Part of a small language model's weights: width 768, 12 heads of 64 (3 for keys and values).
MLP neurons of a small language model. Each row is named by its layer, matrix (up: input weights) and neuron, and shows model dimensions 384-511. Each number is 128 + 32 x the weight over its row's rms, rounded and kept within 0 to 255. Numbers have three digits each.
A block is one neuron, or neurons of one layer that tend to fire together. After each block is what it responds to, as a language model described it from the Wikipedia text at the highest values.

L4.up1943:087140105126138098139120189148120080101117134142198117104061101125113141164141126126137117142102173100162114148138122088145140106132096140185087147201128144178071109142168177142115139077129102110114179163106072078110140080135148139107119119156150170120131130101143094148084113108142109194146103117118135126103109080151075103075158146136147162113166138088156151169040135105205102159124
Description: Physical materials and substances

L4.up1770:093107114094096134159137097091190119112170197160117062099219175142192147103105114079123192207103135120103119090159103122161147195147166108119137167081157173126166076149121088168157097103102127179119123153140130098107117089064147091155133106144160100120174108157125113160126207125157091149115111206051079091133127200137166081080085189155121127138125139188149112126128147151095120119108
Description: Range end points

L7.up1271:166126124107153114161133098123123124106136131170106123111153116140084093095131169064117079166103160130122068115151079101196158168220068162079097142147063137142092169121109130130176167165166127153100082170108121130143052057181116088144124102171083157126187102102097161130181110126076144121120127150148166082146148110074153092154161089141071129133164115102219132115113107119109065112075
L7.up1868:203135117113180200121090087122091130188126112077154127144075099146117177107118119166134110197079122113105104083083121062104147172080130143160124136126152070106049150155082104133103162113153129109158117133111183097152059111162109115116159122110071102126078151178053121139126110144093146131123114133135124135066162158063170153135140127133074149123151179159107115110089145111117089090137
L7.up1931:120092034161123166158158156120127096077111117134109190158136095086101187111099128060207050107073154167093093076105106130121092100140106130158157079098099119102187118067130129085135097081188034081130132158157083113166108137071085126082122098092146115191117057170098120121169140110137189137130141161140114147118126107120130161113157076146148103083145117094144103167104146077118087145123
L7.up2025:145147118101081068140137112058133157107183156097106150123139159102138149112136104120092108155109134127133092135163088145114138160131155108148210077149137090114136130152196150146197166129126101057111164169101093118032142169190202175145161118189144094158154179104075100184120094092070116097068142255132145123103043140096135133102178147125119185127133131158115153118117101120125095111155
L7.up2267:138144116107159167093173132177181132164180117087119113092139160147144120096180125131085166154142095150098106133154103123082110126130139139112086126154101088155072139100117079130105126149082059119107123164124108100078068138137203164133089174143165133163113130118068170163178117140104166112096115163117099123165105079110138107104119142175113159092181095154066120133101151089072072145084
L7.up2348:120113119176105127174080084104160139118092077164129128121098114146113158103128143133103176152142037046098104097108175149150169170123091135122076122135075144171139094082137100110129177113188085108150080115141190160081122150133137148122090132219103112114155148093093124140171091096085140098104133134156142136122112101132064185133072082154190146116122169119120126101109119113095129101157
L7.up2365:129096105199091074184115117064141161062144128154154133112108133082160159122088114151128079167107106143107122109089107099155147060121069186158129128127130122144056087124090103172130146128117057136153094118159147108082119143131089133084115139136151062158158156144100112140100085109087135111197069108148119152148188111113096103168103089154109141109121118084154122070143107156119121111080
L7.up2799:202113152103078117153167099081111126103128111143094134197101150114110093098186124129080091181125130108159121079029158148158131104106144185102109184134136183202125074178127152161129110163108179102118124106158194162161121128170090090153093113121115048116130098109057127159122121151161121132208081164199167111125138089104081141141160114096154140112141091115154156096136161126148113091184
Description: Pre-verb infinitive/modal slot

L7.up216:136105141130114114086084142115150147140132137151143088117141154060070174115117117116144121165116060085141101183143099137106130143133131123183153105152119174121149149189104129172196104138121121158038118126111095101156141140165146122084145125131117131117119173175079052173137150126143146183150103088127138119095123161089133134100094177164046087069170115105129136065145097116180120132178
L7.up611:106099112167131097078149149079167070068150137127143144051092152109131172163098116170131138141109114090163120148137048113115122100133124144118099101108159098094113104184151100167157118089075115130102181093121093038089075130093129139124192149169146119123125149136106132131120158177133149129183084116155113148138134102058162139147080173146110085120042144157121117170097145165179114172116
L7.up799:155100110119119065161133139137136039094161116158119059166136084126068108123142120182129102123117219149184089176111116107130136115129122116143123148178184116138135084128141186146095113045129155163130112121097086108158134092152168143169141111124163175092133122114059091152081142107139153137130147089098128142099147041161147160068153149118081019115113167083137130131086076129141153130162
L7.up1074:110118195137104088112077128147150135124120152129145154089155089113092128131162049155127108178060147143091157165116086151128198101163111096143152091125137119109146121093152154093142131177134143110163142075116039103154099135048099110097131147127141090093090127140136114092159111174101129106139155145058137162136101105167148152101128148081064140127160141168124111178111195149078156090118
L7.up1257:104128108154195081093106146178153110151148138154129097105134061083139126161152105161139103158104114153103099116181080068130143170100086106099143208149145115138119094139072180162122136170142119119109113112089073124148102157152147149166134141141123141084140205162075122174142067104178151121120116121143158117090185117162184133094112132083116137053131086115130177108139151099157160162125
L7.up1673:116159121131135072116036164144164081152133146131116074152073090167110137131132148173118111158105122106134143121078172070078109176152102146131155139103118141101069081182127215097101117113143124126126134105088090141123121112159155172128120139086130096105112154113038129131110127140149157159201098108071146187135107137133132156076146171144132177133083147207092119118133130140143158107183
L7.up1928:125124089207157085096128215177111139084142096128169141042147114161102125128145062124176144134136081078105139164204124079058141107160164094118098105125098106191119162113089194197093155121076114122112140112067130125136092149161155129084154189144168090129133132173097140173163155157143116101173090106151123165146105111065184089123073160121105114051096141121112118103123107150138205169084
L7.up2046:089166133130107070116144115161083089157088134118155113149117126132091152117118094140180086181064093119041085135144132154106106145082178109126162132104177104154140091146118196107138115090091086124113161147075075147174192110173119176088149120108065143121115176117092116085121120116101110187128142083105175138136172083155141150088139182128137131082077090120092146097092114158123152155125
Description: Before technical substance nouns

L4.up624:155190113156142140082128113197140148110148194162122099150127174118156121163135128166134118108115159110127123084164150153146092075072116074151148111141102119125154128118102131128112091101098160187172128169160131136111138096137102103156146058068165142120121190111147255123178079073167080107161157145181143101093166169145176181097216120154075132180165108125192156161069121095157121112112
Description: Mid-sequence continuation tokens

L7.up190:088136090155141185191122103172119114118096106073133154127114114176163165112119083163143143111143137125121116150126085166173140157140112094141107147154151107141097148204121112110086185113108192094044131168102140190102098101186140108085111145131150162116147152126155091095170135174096165127127103111114151104157131126210093154157161132099108146179109168091187087123142157083186133142122
L7.up221:180151112135114155123103072164122149083077110116138124109134127161100109043094101150144092137164135168108114132091131073131130130158173083158115016104151135129133156085061089079137127184139087118074108183141138107099122104123141120069143126131113099084085140088173163124082139148202137166112101143126117160178094130116086139162133161174105137158126091136126100098125087119152107093127
L7.up745:118145134134092157071179168082075082129099148159111089157152135151114127083115051118168108134112103120103154200105112112085196145148155123103144084087126112147137133118095159047136084121084103142199067123112100142123070137144112150107156142098113130158131129126088143158157088119153102172131178071124177119097083149127113110129139074205193137153233094112132125109125161142054111169125
L7.up903:147078109172114158117101133137114076170107104083093142136112078149086118153124128179126137179087101158096119133093100137107141101124076125136128094159144141162086102064067176093127118120063099159091127144149179134115104128094136097151108040166127124158113129103151158107116130107108109096234085085151189179136126119091125099156156101118125054147122150056141115052113078117128098150175
L7.up917:160152157136125153101023153175105088132128184193119155095102085164102084144122099149180150123149107138133114164154125164104109121104109109149118102156144143108117125083125150151140148104149112119105153111145075143104088173092162087111147180086057134139113142102153161099157103143136134138114136135118112143088090111113149173140096076081059109169121164158172110149154117134132103108167
L7.up1374:141129142134131097134067132136159131141126104132166172111150177182058170116125128121165075125128185127130155063111202142102066172162117097084037073130136120101096132117122176110190166188181099138117131174161132107141169144108194090132082168148123147137130138115182086119116138181128136112122077152149153157070109170140196155089088117154157097153141099110201043129094103151138149130114
L7.up2856:114114122143156138129114117174095167047161185170088118101117114126077100125133116166148148143095086111126192159132101091088178188122168091065094187132084127129140096103123097154183117142118168101126138125134111153142094080140177089131139085113099126127145105157084106162138037064146158120101156112108157129139065102145119134119151124091092177141083078103073101117085191142103058162115
L7.up2931:106115104113100121104147094149138116138191134126168092143143141059125138102121172122147142138205119105088138142133149117093180120145150097112177087143118070118151138068151124072169118171156144139152121146203124120102111126163108169151161119120143141127121114108172125167117138133118126121128134098105160165137090094128103113135148121155131116145149184171121076144076147141155080136120
Description: Sentence-ending punctuation

L7.up112:178141139103156127191130121116111151170076079183073096148113067188156120109111133186144150152136108089120093145141085144103115071158099083112156127122167081051146138144175094108098169124106120139166136157123199130104083110088076120075150104142095183129140153122143143107121130158076121172188098098110163100168148102140145115089108083166214104161122128133104137168096173092154152176110
L7.up197:126117142081143117134091125141107070138090145108092104123184129081169101118186150154119140140113148138138167151129120103164151090095075153150078160104179157123129189117159100087077154114157171130110156097121137100115144149084106102134200143137126119141121120135110196132109102158147105204081085122041124069089131152088157109081120153074142146193119138080171133149180086132141128112111
L7.up428:124117131091137092160156071142120161121117062082122101148142100143174122092109126134186096139104118212092142121112141169163151159143093113088148181124209158121113093160081120096082131126117145120090133086165118168171097121164140071219180131083118168148129168150129142061082128180091103148104145077142135126103129117124126100089140135065213124096192124116172017135156148110171109121141
L7.up564:118131047093129124126113071066127164132093138059135079138139170140130147149155117112105163193169102138152147150211129076172156144161114159151160136141120141095142179149135106109084113163139146101145149056079148139121116122115109164149126123155069120184114184144170176093163136127094124061128110077165114136128139131162158000149135090090132195122089157177153175114181121082122146109153
L7.up980:131057162129113170095058113120149146182128111152075092101200124164156128154083092143071166147135203134119176148078135149148064173098165130131124144105106106166109125139114133105101108172205132124073077094126157111150129123183126117078152141078132161158117198131119180116080118122183100117124061183164131105086148124118123103047113145111142130144132160094159108147120158134144125190178
L7.up1463:148071168150079186090079120109137168173115125156112094135130112131131149193098082161116084145084177124095184124090132168121030114081109133176117141148117159098134132168106096131114150132215140133119094085134189138163131051166153093112146192129145168142159132167203122105094112129173107190146106154082118117119157105151119113075142144143118127155116126050097137190148111131174162170155
L7.up1564:144075157094139101101137118130103134165124158115114137130070059107113081105105099113149167143100181135128160117119104117132079117158163116086115135100140086129136183076102128162086083122159184162099106084139105144069109105203122169126146161102169163159113123119140169082185106128136161146089176177120131141097105118091111145067121149187160066142117145167140151125119174059151082143124
L7.up2953:189142198101127095096104088137084134123091095140077136158186161125154149155142128138156108196128063090118164131108153130076102125133122118122102141106145152133126061110164182105115143098136136116122072168130169162096107144139122075119109123074113136142142129117141214079131144103050096143139156113076122100122048121116091077106096154167172173148068128118166134190143127107131208148156
Description: Phrase-final token before closing

L7.up796:100100140191106121185148111131112150118137127119137141116103094177116110177120096102114146094153152185080082133197110104129114157084120132177151116124087125130125183188129087089131082167145174056100080112135088125152176163120132169141109048106112139143128120136115209080137117059114147114152152157116139124099148173153139174118127160137074076124134150072140149163115070107094143181152
L7.up1070:093139087136084148122148142193089167068123132089155132092138114170096109136113098198188164137184129100100105152110171149120147100162130128106127144165142060126113168189182146167171166204081165099149152100141011141118163133139078147176092137116123129158129169125176122080156085136083098092106165155155148091105151116147121162105119151118145136155159147139111162128137104148144065140129
L7.up1195:089039120192120105118134077155109155161109186051139093141145123118133124168085071184174062160089104164074040078081124101119153105162132143097083055152124136158084148138123177141110097213138163157151125136122119168103076135100101078144024068136070117151107142130042145104176113088076172070121148139160131152140153139137151181082074148102156129140176106133132125138084160114131079120128
L7.up1290:110099081162145120139117103128130061104125146073080108181154095122087104151139085103165147157173093140128142118103093080125159112075113064115125117124121102078121171107169151137093105171111168115140107087121011095103139112149121140143125095106143127173104125125163095164136109161138145098085129111146166124065134122075138124143135114109204123100130128142143117117123124152088105094100
L7.up2734:100154120159120095142142124084136140114150077103127089108131153082141139121139099136097105173097110081113142114092081120148124106167130170078144103110106108134116072177132102101074168150121120137138110085127165117098107119132087094130174067120140178168123108132123166084132112128158188105061122153110086046091161097081123104109109114043144149143116070094146147149087094107154079125123
L7.up2827:121128094140140086153128137073097143143094136074225154055099127136142142155102085184147178148170111119104085179094153167171133091117142109035138135125121109109101134132155153126117136181147147128123090133069095126089131118154141115168124126150160102156148090125114106124104114125125139065115058081102129159119153196104143158120117124076142151141074116109127116113160124139120109128096
L7.up2884:143093098106070103148108135088111118111114102121096150100145125070126143119079075150090132176145071062086116114097088095150150127201109079123121146187117097136077075157171062113146081179137127125139119099056112101093153086134121106180109100151098063155112138178100132126181115104104161113093081125128089089140143116092135127043104211129124103166089072149156098145065078102100060110128
L7.up2887:118054108145109063094097183129130103084099050095079127159145095102165109172136126141121199149147102109117101133106109157158171115084017161124117100146143123143077089094038113060096155112127132147149140175144101100110149130112111198158138143142138114148127145112121100160153057114085145150107122124182152152134156091117175193152154163148154153009114135121170096123070130125095133109176
Description: Numeric table cell separators

L5.up614:082179107161121180109118095084107142140161137151138096155107095094144174142126142090074134180065156096140136101109091153070142063124087093124162055149124168138138142145177121128150102108151080053138101110163121122132179192169122078135133097115086109161146137165117142192127104151133108133158102145068145078155136090135126098178138180147114101121114114163157109138090095140124157117175
L5.up1354:125138169143130203161124102060071121116140073159112147128154172068150154080152141128149107159149095106156109125043161086127109128086098148129143156143181146144097164165148099062104113190099098075104078129117114138130119152136169131124136042099128136142089133134072121126140150149155157145173067162165119090105138114181113066150126124255106118092124100171152164134134092169149096068154
L5.up1422:134109114161148160095121145062095124100135130117155110131185171125155137098130093199100131105122134103180094107124102138134115110096126131076101137084115150068128132136130098109098130137117109049151095169090135088104154156111157116189160067096128099137094100111170112173056171131118118119119122159079104124174177085100133110136060154122131154125114107096160132025047126043113107127101
L5.up1773:161151168085084128115070067065152186093100140148179153143080123101127161152126152118163097134154108114156129146104124088134129091056172142125141169160124137194140129097107071140153130113161111067114113134098167105110140113191069095135113082193093164102220127160077122115172161165070095112183161191095146169129135139141138170106157107155086154084149150106104143124152140102153146140108
L5.up2325:072131091123108123097128152084109144070129063083103141167064109172105167174172169122151145145055152143089102093129148145130147120139164192152082124139156118141133076167092094113161105151120141111071105124100088153114189194172121143159138130149124188150090189134099175157110143062165148143122116133094094113150124108204122107150130099177102105160096104173187084106139190140110096131107
L5.up2384:108152065077146107123122089035131119126172097138088105128114119127097144147150131091156121102126120125144151057113134121070115076163073144100143101158134134183100142147139107131129112137104116107072084173137163096126132183205038116105126109148167106125096123135116120128162143124121073121185118113184173077187113090141126100160181128108059128130176209112108156111151055164154120101133
L5.up2426:095100098141135152189059145130113096087157142108156122119153076094160154162107102116090120111136221147134114144128114097145110100100074178137109084109124121138133121102158090156138157137096120082154078159116133067053116137118118071117087156167152137175159083133095118129100075092100132182156143140148152130129162135191112104144100107162099135180215128099164123173105160152112134155186
L5.up2604:117153147136093163159105130081158101096109116068114135156116127085096151115124084130104104109139158090150137108102121180140180118155169154112104164111098062124097144128131099173131154126115106099158125165141120123163169109149155080140118155161108046091128166122193114069133102101101097148093121184140127121142112097141077152135095105080086128138091084087160112191141097084115043051139
Description: Pre-verb infinitive/modal slot

L5.up578:156171113059079113133111182124141137140146084095128122155086123168107177106117142139172131155073085159116184110155166119110141074127176132111107178093067137087232174145131096110156124111115095110102150104174170103123127153095100079155141107113137111143121163138046147154136110113123114188185171146153099168128143128125143178067059148123162126143158113105100165215096124091119141130106
L5.up589:106101110104104143120158117170132169136099154107121107109102116135170142120119137100152109175144083173148154112194164199086118109111143092094141133082120147121085118203122103144179134128160119129114138070148172137142148026197077086139115121127133125130210170189124096154147157116080156108110147106101110149159117060105029100184150149205107059150143172070167150164106115147114099130120
L5.up762:105130084082192135127178127126142117109119152133128081104068113109125164084038143090155182112099119126116123155140106108089124188133124089128137114158067147145090105101077162131067118166141206201131093092130128088101117082138074155137057205094127096203103074114179134121169119109074164141145092160099088135131140110156120103132128146112065105074125079155134159108127116123079191120129
L5.up1322:146106088099146147190134105139176175172147089172096128095171111115114151119072088159127164150119122100121120127041141113115088091084151106157150108070063155155048155071093059108142155130107163222169130159196108098147168090149064160130140135147155096096142138132116099167146137118062157064162092101100108130163099120111131108108099070138121141191077163100140118116088080144121088113149
L5.up1402:094165103119133091119118120162115091128113108112071106108100159069163121127165154107168159117133168136076136127127193086105121104123119111147202153191090158077165164107153106162062122153127133124141084158042123099172121153123156124116083154137195126129156161124123068074143107149107125175142106155146087113104128077155108114072094103119161062125107152070076139106175082138130074059159
L5.up2059:102109154108080123098125116161118177116155145161144067185161112151114124147125144123133160171150089204174083108096165130109108183186119150159101175092102203072125111172071136162158034106126131195094079158154158108142185141122173080176123048147155091152145147141141217162093073138122214149149126155114180113160074103153111120107099106078095131139083086162164112107069122122112106152089
L5.up2493:176078135141162135122109089161089088148120091118178143106128116114131179152134130096115119184156043185127110097146178138156131130106166096107129096092092182156146152172151120128130092109134082125114138097144099138167136119100141132090096038161100115110146194195081128135111122130127176109117145075154106186109153139068082051110130132110109124128140109052102116117111142165135126173115
L5.up2907:135162174089151170129156166116124145094086106096100154106139115109123112134070117141150121152168083169160124084190077123144068098131111142154162125158115135152136122168173082066090089093124167140144043161174149117058178164140075075161095098123108179083149088131104106117126143135140127179185131143126144166141184078132128187095135107154131172120151137127132091095134113140127087151129
Description: Row-ending table pipes

L5.up180:105179133153194067142086213169123103139108102111144089104130112118169159093149114136101077150140140118110179141177166142101142129151146098096159169162141146128087134122159137152072146101105147096132095113042130098120082127152181140111133169174131101155131142159150153178177155120138168074110126110193121164128112075086159149131160160161163137117119120129149116142148169167156151151175
L5.up354:113094122191181100091160150103088129099101150111208127123141172115102125135136126129133075144140145057098119126137097076203103128126113172123152126138120103118172118157068106191082127111129110150097120100098158095109143085145136135167130253136133070129121122198107086162173139084181132101191100146139146144161149133051072149180157106171160156108091118102124133130133129115162138124108
L5.up618:111101126141135093161155103162107171158126125123127159129168126070118165112098090158170124099164135114099124111198120126076113141120120110154122122155140162098119065087131152107136170120119085166139126149133139099107141104132175096106108147142143120150172158135101161186136151153105111177119078144172096139150114123107086145068140147116114126086109090138140137120144104159154147079140
L5.up1644:099120143149131062113071131173090084143166054160147109079137107101161147107123093120153147162095080128132119150114092116085114157170086093093137155151127158121085148115146188207099124148126147090076091126088081087132072103159126138110135155132158124129128194161071130106088126124136115144183078104157163106133116115092165120072094156129121151045098105091148154104088132175190130154125
L5.up1940:104143083188103130155122150151101155123147108168104128151086099154132129142086144159100101188141147139102157171179096101079094159148100089131146105154092133142100076109144108101147131138113155068131104131112174173190098117166152189178155125118101141079111094176064100126136167097081113145150074169119104228119134196071073207106129197140101145102151149143105029173150179138206148095071
L5.up2128:191130130146156093152167160141084139132158066163142118125147108157171123109125129110152133137113162145090134087154105129099049178141136107090135126149084136118156116163121118150112192170165111083101119088061101125111171148115137140110081127158126114137170148102119097082147170170073103171129139153167118156114210158158162179133194117091099136086143135118143078107091180118144141136110
L5.up2414:164085154123053106162118117108140127091141162133121077093150177083130100114142100164105078128143136136085163150110152140140145101163135134162164135197145096119111171079182136137210114129124150164147145137120185147126180077140078148108136138099152089104210133096146135172160095110127123153121079146129105112145108129112156151130149184129115167086102079096076086082181102179087151147168
L5.up2650:098136117124105140159132101129151133170150123143102093110174128098168114157160075163125145117116108108081098104150096063107166131157085137099130146125085124086124091136120219147150128133129110095091120166077043164109115094164134101160133100151164068067148217141093182147131041164108064175122141134106104161070169115102169092112136158118061146083140147168140160167138133151119154167054
Description: Technical-text mid-phrase tokens

L4.up2824:160139128150141149145079104094096072121138093162104148178141127134095127172173155150165147160082109159102140125069132118092091085127157156131098144158102171154104119173166074165131133131080179069145089135160156153100129150089126104084118153080072136171121142128072129145138109115123142082155123203086091173162156163130141121121058107141123155175127100118104100081143129150108168156148
Description: Verb-phrase slot after modal/to

L5.up66:091092168168133099116128095170087175091186133073157130129138158105110114135181163161156115099175155185167121120089148086121137132115090066146090116142114153077013126168123141117147136145182137137101135102118131140134173087169147075145158134164139083147103116146144110144138100165106137067117072108092079114095155189128146137174172177050127131163127132118167069144084106113158137169096
L5.up128:114192156132110102141106130131100149072105092117128100142131142153162146123122116151130192143149115121146128151126134177095147104091126095118124098140194145116087192129122176121075136149151152125080066173145113141058157083146072133101091037152129113132134135141113129121101136122133161103122175166088119158108172118176172151085109124116107201183078140123148105131131096065095156113077
L5.up202:125121118102172194137152115140117165116149155104135110114125125158150061119176149182165108116124135102142097114120132102156120172063147142119113103133129133117044082143134156119167128127094155114122062103131126099133186112138101087086085109141125094108091119184021135148153099173086102139115146115166097195093121153101117150130123175089165140101106178093138092136123097090149136091104
L5.up510:161144147170070152160103123202117127136147111066109103168133134164180100124102178155117079131155115172140139088143124152124128153151127121100124124081157076131134125067068094165145079102123124130154126113126096084103173101140118093137146161118152074170147118150107133091167149145163165125151131159127080075133110144168090182112132091108161117104151127093115136135075126107180069185088
L5.up1669:092155168144150128147086134183135145144138185087182127068078143124160144138150054081138108148091137175079172138140151157113122084109131153159152095111126136159068117082132142171145154165072213114178188131129080117107126160117121225144183161102129133130157130102117122102151094049151159103143077121145117148083124090118090130107165208055122088152123163099141146113173146086092157096141
L5.up1781:065191130108129102085098193115113135126121098145107112089149144171122164149137111132126098106177130194126130138107097150100170126157139128151133135153130181139081149171171163145122145155136122142094142155162132133129177113122130132110147104112103169111089098159100105154117165148122060150120132129089142141109166116140151156111125092119135198121116115132127128141014157088140136168091
L5.up2350:174165132168156083175136141065129058154083096106186148115145132149203078130111128097108159100135090117138117095181135134130082156105110092124067142081144122081138187182196124083174144136095117166138107088124164092161144060156116119132206056106130130136109094135165105092140147140145100113145152105123095130110136156144112130110115094119108137095156167135133162112186172082111113133138
L5.up2777:134169077173144040092149098129082079146116130112141108141162169099139221117216141124097144109161131140142139133106064096111132116134175152118064133133118187171083161174137102078097144124116091058137202084163129116143161094124111142118148106092161157111156126175121093140099182066099154105161088129160085154103138140135122154112144117100172138203091082121079118109099134085117154136127
Description: Numeric table cells

L4.up1725:191160114073152142103113128103098157178142110119135198160154133163133142142142149150150143135174149095140064159082119171126102094181112126129151074160122130119162142141117086114113115101119120122124106126170172084118179112137139063138130139188102122127161142109093125144153148090157085089152139087113126125105087158086174126172125148177081124115113057110097083102122191077185138085081
Description: Period and dot tokens